{
  "n_layer": 11,
  "d_model": 448,
  "n_head": 7,
  "n_kv_head": 7,
  "head_dim": 64,
  "d_mlp": 2240,
  "vocab_size": 2797,
  "activation": "tanh_gelu",
  "norm": "layernorm",
  "norm_place": "pre",
  "norm_eps": 1e-05,
  "positions": "rope",
  "rope_base": 10000.0,
  "rope_fraction": 0.5,
  "qk_norm": false,
  "attn_scale": 0.125,
  "bias": "none",
  "tie_embeddings": false,
  "parallel_block": true,
  "init": "trunc",
  "init_std_qkv": 0.0225,
  "init_std_o": 0.0,
  "init_std_up": 0.0225,
  "init_std_down": 0.0,
  "optimizer": "muon_variant",
  "lr": 0.00912,
  "lr_mult_o": 0.757,
  "lr_mult_up": 1.38,
  "beta1": 0.93,
  "lr_head": 0.00705,
  "grad_clip": 0.5,
  "warmup_steps": 200,
  "schedule": "wsd",
  "decay_fraction": 0.643,
  "decay_shape": "linear",
  "final_lr_fraction": 0.1,
  "batch_tokens": 65536,
  "seq_len": 1024,
  "doc_mask": true,
  "train_tokens": 483600000,
  "steps": 7380,
  "dataset": "wikipedia_en"
}
MLP neurons of a small language model. Each row is named by its layer, matrix (up: input weights; down: output weights) and neuron, and shows model dimensions 314-441. Each number is 128 + 24 x the weight over its row's rms, rounded and kept within 0 to 255. Numbers have three digits each.
A block is one neuron, or neurons of one layer that tend to fire together. After each block is what it responds to, as a language model described it from the Wikipedia text at the highest values.

L4.up1368:132150120122185125157101099133130106146170143165163184112112127120143127128057128135159129151159100127137114092130087117152129131117149120112104133160138153112088128119147116136187104142154142105152105125104118172108093165129124160092130128128143141080124133101144108131091100125099114124159111125107146102156091138095131117135130140143122147115130147119148131110135151124138133107113
L4.down1368:116104122132098075113136105094091160148134105112138066144115127086188151147113120124123102182121143100109133115156097107115117095107161140164102123098160117142064115143138169149140100161131123155152151160088163121155174095112102153190153084070122136159149135119125122094120125132131101153132131154116133149147135132188170128139148159116154082176130106144152126079136115163114153117127
L4.up1398:116161166128156120142167143134089110127130120137115142143163129138120136139098131137125118115082128115131102127122129151132169102167099123145111099126126087104116118169135134116131143096128134111137123115116123107152158113109118126145119147143152144150102082134139098086084131114137131126135130151114126090113147156146157158130081073147147113115107113088148166132148141135144179112109
L4.down1398:113109138122115188091060117118147090155106167124147156148157148086108161060116119137092138119105155147091115115137134126128136122137142096111131172151104133109132123151142122112138104129138173143083122130151113087122107143127153140111148111126148143157185124168132145141130163136162096144119078091155148126116097147165163152136153144121092134147105149148136116096138167138178100142157
L4.up2049:164140117123124139133144123127145110109120102150149140155147154121166133138102107086122107069200132144095119099123110160138130131139147123156090136115131123141075109105123095110085135132122111080103107126131170102144124141088122121113119135142154135077088121108124108148163098060103129133163156096110161128154135088113152134118137150148121122154143111112123175118136176111130121138123
L4.down2049:108133171136119124121127143134088119167136148119111110115123156133184127140136146173160101155111169109094161088115121107131110153123165141106077081143158139132125152097175139106117080138119132151158136150108127110161113109136093131089162186113110117150131134135109144075127112168180162105122126091114160168115157133163103111131083092068106118134124122107107104121126129153135147120150
L4.up2074:158126080174132154162131140076116128112132111119126133172098142126101111117126148184103109146115147146101123125106137105140136109106135156150103110146162133130116111082129108102146162072101183175095086122103138153171112148105163120106165122099113138125116147120156104130117119113085114139147076136139126128116150114089136144176108169146147121121130145122126107110132142127107103153158
L4.down2074:128142133128067159187126113129127121090127122117148148110169119117127128143118109131112095144139162172101132149142162115124165131148100109126112153155141140138149115137095171101148146142152193125078174178103156107162124166135127118141196095113132142123124094120131153117120136115114103128138154159154105086122160157130116159096104126098133159104134118098114129170100137133127143137148
Second word piece right after a one- or two-letter opening fragment, often t, T, n or N, as in t+orpedo, T+okyo, n+et.

L2.up26:143160088148110104132098149116115115169154081117136152126123099110107133113132123141076075114135100125119160150117158122154108186116116125110118140085113133152109117124118081136137103106093139117147110177122114178103111118093095124117138118126080112125160123156154151084098138093129105139132135128129129106103135115114155162150101112150129078134117130139121099127110151138079111084110
L2.down26:092150122127096141148123158135121138126118089143164114128105112127137142140108117151064108166105111145103145136091114130077172177117168135116136143146108170103080139096095128132116146135114106165146117134118153166125102107085149127152137158142135136143097134139134127133124123138128091147122137174124076093122125128145121135151166134104143077126140176098150106135121122151106130106145
L2.up66:141158100119146081148090120115122090153112112126133114090074085128143142151155046152090096110138113129131169099136106127127111083138123109105110159109111105088147136146091124152139169096123126106127145109110137138153144145133118146111170129152163166126119136082116078079119151102137136094162133123130114169099153116149121142129094129123130130097164101137159146153169148107073109158084
L2.down66:105111132111128141095125176163085115090150167117125144134161104126180110182103122114133112119183136109116125136107093104127106148137152100136124138129134123131132143084076163113154135168127105133140143158111150145159136150083155106129133138137103096142114138171140096146126119127130130150134114166135174080095118122125135155117145111098174124140146113130108138094107168125138114095147
L2.up1974:140136148141128115148119094081125110098123114158124130171108133176121106136142126130081108097115094112115135089122126133133103113136124125091133101156102102171100104127117121159105130114087134162139148143112136112127080156132114092118171114141125149169132118098129124106087126079121113121136116114159115139125176111064076122102135123155180132139122100145166132143144135112084121110136
L2.down1974:129102113087141131148172137122154113132151153098135102155116094141137149146106127135115129134135072176156119157107095127093145124085152133140134087100134112127121157139115122131159141107171106115167119155102100142104116103169103157145121131095129131196120090120141168096108131139101144156136103145117162128114160092098098151121118160089146103123123127134173165170115143102073106120161
L2.up2218:146132103134119139125116161121132138145151145128147140095132108129104126110121159109131051105110099120082140164153054145143098156172146142133098110080145131131139105099137123115103123154118080114169122132113122127157086127145127168125152142103102133130107108151125120086122106105166150180191111046155119163120128122087101166112128144116111136157151132098130132105124118121096121093091
L2.down2218:138135128138136140069094129150161133183129088185173095134137128143151102130167134136116103134150109149125148130181112149122126153095120128163115098097124072094116142100128082058125156112076153119139125121080102164114167156150108112108164128153112077120123137177089079123146127144138164172137078142109167142130131143152112069148118133096143125114112153083103118111112148127117152132149
Second word piece of a common word broken after its first letter or two, strongest for ia in via, also ov in November, orth in worth, qu in squash.

L4.up403:110154096138130141097099106153111146168113152119135120134130154113069136116169129124151174110122120131128182151110126154142120071119135112126114112095137131125112121086103147092112200118128118087104179125160152108128058144084163163165091140150131072106105171129157107116124169123160148133129117089125140163139129122147114129140123133196145149127099122144110137152113098110123142142107
L4.down403:103133092113148088139138166147140094155152112127103111157141109121125125092131124096117152151094073117140161139171093123148107120119157125130120111095143103112102149143140142132118139112124137145114123133144088108125117143133106117148112171132128152176085101091136110081126141166126123126176150104083119112126109147167117144127141123163131123128135133103108165148131119194123138127111
L4.up576:150128097104091123151096155108123133158148125108130115143136109155140117117122133155134135143101108120123171103142109121139169075149102130102158116153164115129150122108109154117136134082106114147110119124141147138148126162074144149113128140160118128128119099110105075128139175139138158110164151117095104159152124107141109119174136138132148121134094147131132154158144134061123116089101
L4.down576:144094085081162144160103131106118084184158151104120092097109099166125147128082129123167166107102184146083146092104123146168116093133089105147151155123104109103123103054107113130098163131103154094133142126108136129145174142089114154160139122148138123100113150119088123091155162136152104141104171121093144181069140135132130131175113125099117126132144157151105110127160132122085110150118
L4.up628:119135095109149155112142197089080114113158076145106151098130128134070105118168122118091099137139088105095141089155081088135120105160143125111136095098172110095084125101137118121092155133167144178133135162141133142128123118111107126122135154136094162128090096122073105114109133131102102143151159081098130122073097122143118152125110120112110140135137094119133149121106119098081155164087
L4.down628:128093123134153150153112090136162138139112173111082104116126133097137171119090114134117137100170144146147104143154094122150148143141123126131118121146135202137190131153096093105113115111098135107094117096121133099102159134122146126129120134119129068140130150138126136144132154130102129127144151142108134159161114147114152123138134157114129143129161132147113098117131097147103144158142
L4.up1069:131152164176116121163138109126121238152129150110161155171112109134109097142146140130151104115159123161101134105151155086159128111132089096132108102152131078152173123093180152146124197142123105158148134177104135150142152144128107181160167100130122108122138111151168149134110137114125123150158187138090114119161145147105137132152140142095128180147101099097119128148138097128148127114114
L4.down1069:099117101090155145123146101162125139155144142094155137128103096177162101168140131133154103146131110147094179138097118117141122139151120108122140151096115127097129125130127092152118128094120133112128120120174087140125117200117151129143112149107152126155093111133110145101104124137135111117135134176096111127093143156161156153122130107127144126075159103135104103122122123098132121143129
Quantifier words opening a noun phrase, especially sentence-initial "Some" split as S+ome, plus most, several, many, more, various, "variety of".

L2.up524:113147123119140106137146108121138139092138114149141131160116076104105134171118139090137144124121110071131134147108130111177129130103150116084135113137168159134127093115129093095117121141133136100130087140130118117097179147174144090116107106152138127140139135089137136140135119103100138153117138141133108125164126099121139124159103120127185124111096127108137145153138145142148127160110
L2.down524:072090120175168149124103145120134150156143184138145114158090096169138137123111137136142126139102066140097117119173057090121184155096145108138119106123188133129137121104137072113095118161142114139130076072137112144119125146135101134131110143118160129146109150104111174132150141096111110137139170132113113127121116116101101105132149126136109143149137162147138110147138091163133136103149
L2.up1111:124082138101170191114154088154184150129092154095138120131189147133136141158143111101118157170127123155131187099115108138096117088133086191102129067118104135090114100070119144113117141107112144160137127150140114111097110122136153112142115139114135127123129129136117134108103110104136118145123115111120136187148134124123137170116109153137150159156111085138151126136128145118129104132106
L2.down1111:132103096082141189109165115188141140133076152146173131106134144155106132152146106121104148131132158166142178115132083123122118133143103147127134090115115111146147105145150152158134068131099153132163152152110105075110115134161086109148132109111119118056091141142120129098118133118117111134122140154101199153109153115118101144115101170104134128156116088129119150162098138130131119189110
L2.up1125:112140132132137124160146118119107094117118139151121093123127137157106122151134105112138178126090115125141136126137114065124115087143136136121084103120147101123121131116149121140101194128120134141129082147151103139140089154171090127123130108117137094135169121079131152152137138116098101142155117097147136152111135096145134126137127125090160117114087170084132158126134106121157167140142
L2.down1125:165151142102147173111133092110150119128157113125141094141114154141145093143164092132129136102099148140163113165093133143117117105121126127108088142146135117132123136140111173117126147116092145144140147074132056174140162132137135101132143139116117181135107149066151152126129085137119173141134117106147129160088157175107091125149115107120158098140148118127127117123120117131150156128086
L2.up1410:123152192174190157146203154151135111129121102147123151121144184141146137130095141091103106091129144105131123159152104083105101128125087121138068092097119100117087127097091169163133132151158129120147139142108095114139133098138116142139092158105139114115128157126138160106122143151136131132149135099139099153171127142132134135124144149126143142094133150110152147101159140109136138106119
L2.down1410:117158154103168129119124134167139120110123144130171139138134143135159113098144117103114130103179113116127100163099101093083136128104149138169108101098130164149091137128110164121099141143134120138105154107138118081152162087134155121119125155084105130124113137089150147142104112099109161129133099117120128140145100140054149102134162128094137154119166118116156159104152121105108130095132
Mainly "most" or "more" opening superlatives and comparisons (the most notable, the largest); also clause-initial "it", and word pieces like em, ag, ography.

L3.up747:141112099187139110104136091117152150135147143150084148111117140111096154104120152112046121144132146132086169110159150111137150174094127130147125139096085111163108113126151129133139143125133116115161110143148105101133129123092093162113114151156185161096113136135106160105137140150115144140107111130136103165123105124133131177120096145136129142119166154091103129199139153139124124134159
L3.down747:149147099114157100134138104111099130130151139106113122163075060128161079096139148131138103123141098112148115116105106169112112115122154140109109128141091097125153132119121074074085115116150142131138141167141137093168067134138138123083114163112160130092145119126122135122151154147106141112137106168147098132146108128134122119132110132115138130140137148116120104174164140162093134152110
Second word piece right after a short initial fragment like v, l, R, M or J, such as v-s, v-on, Ch-ar, l-on, R-ad.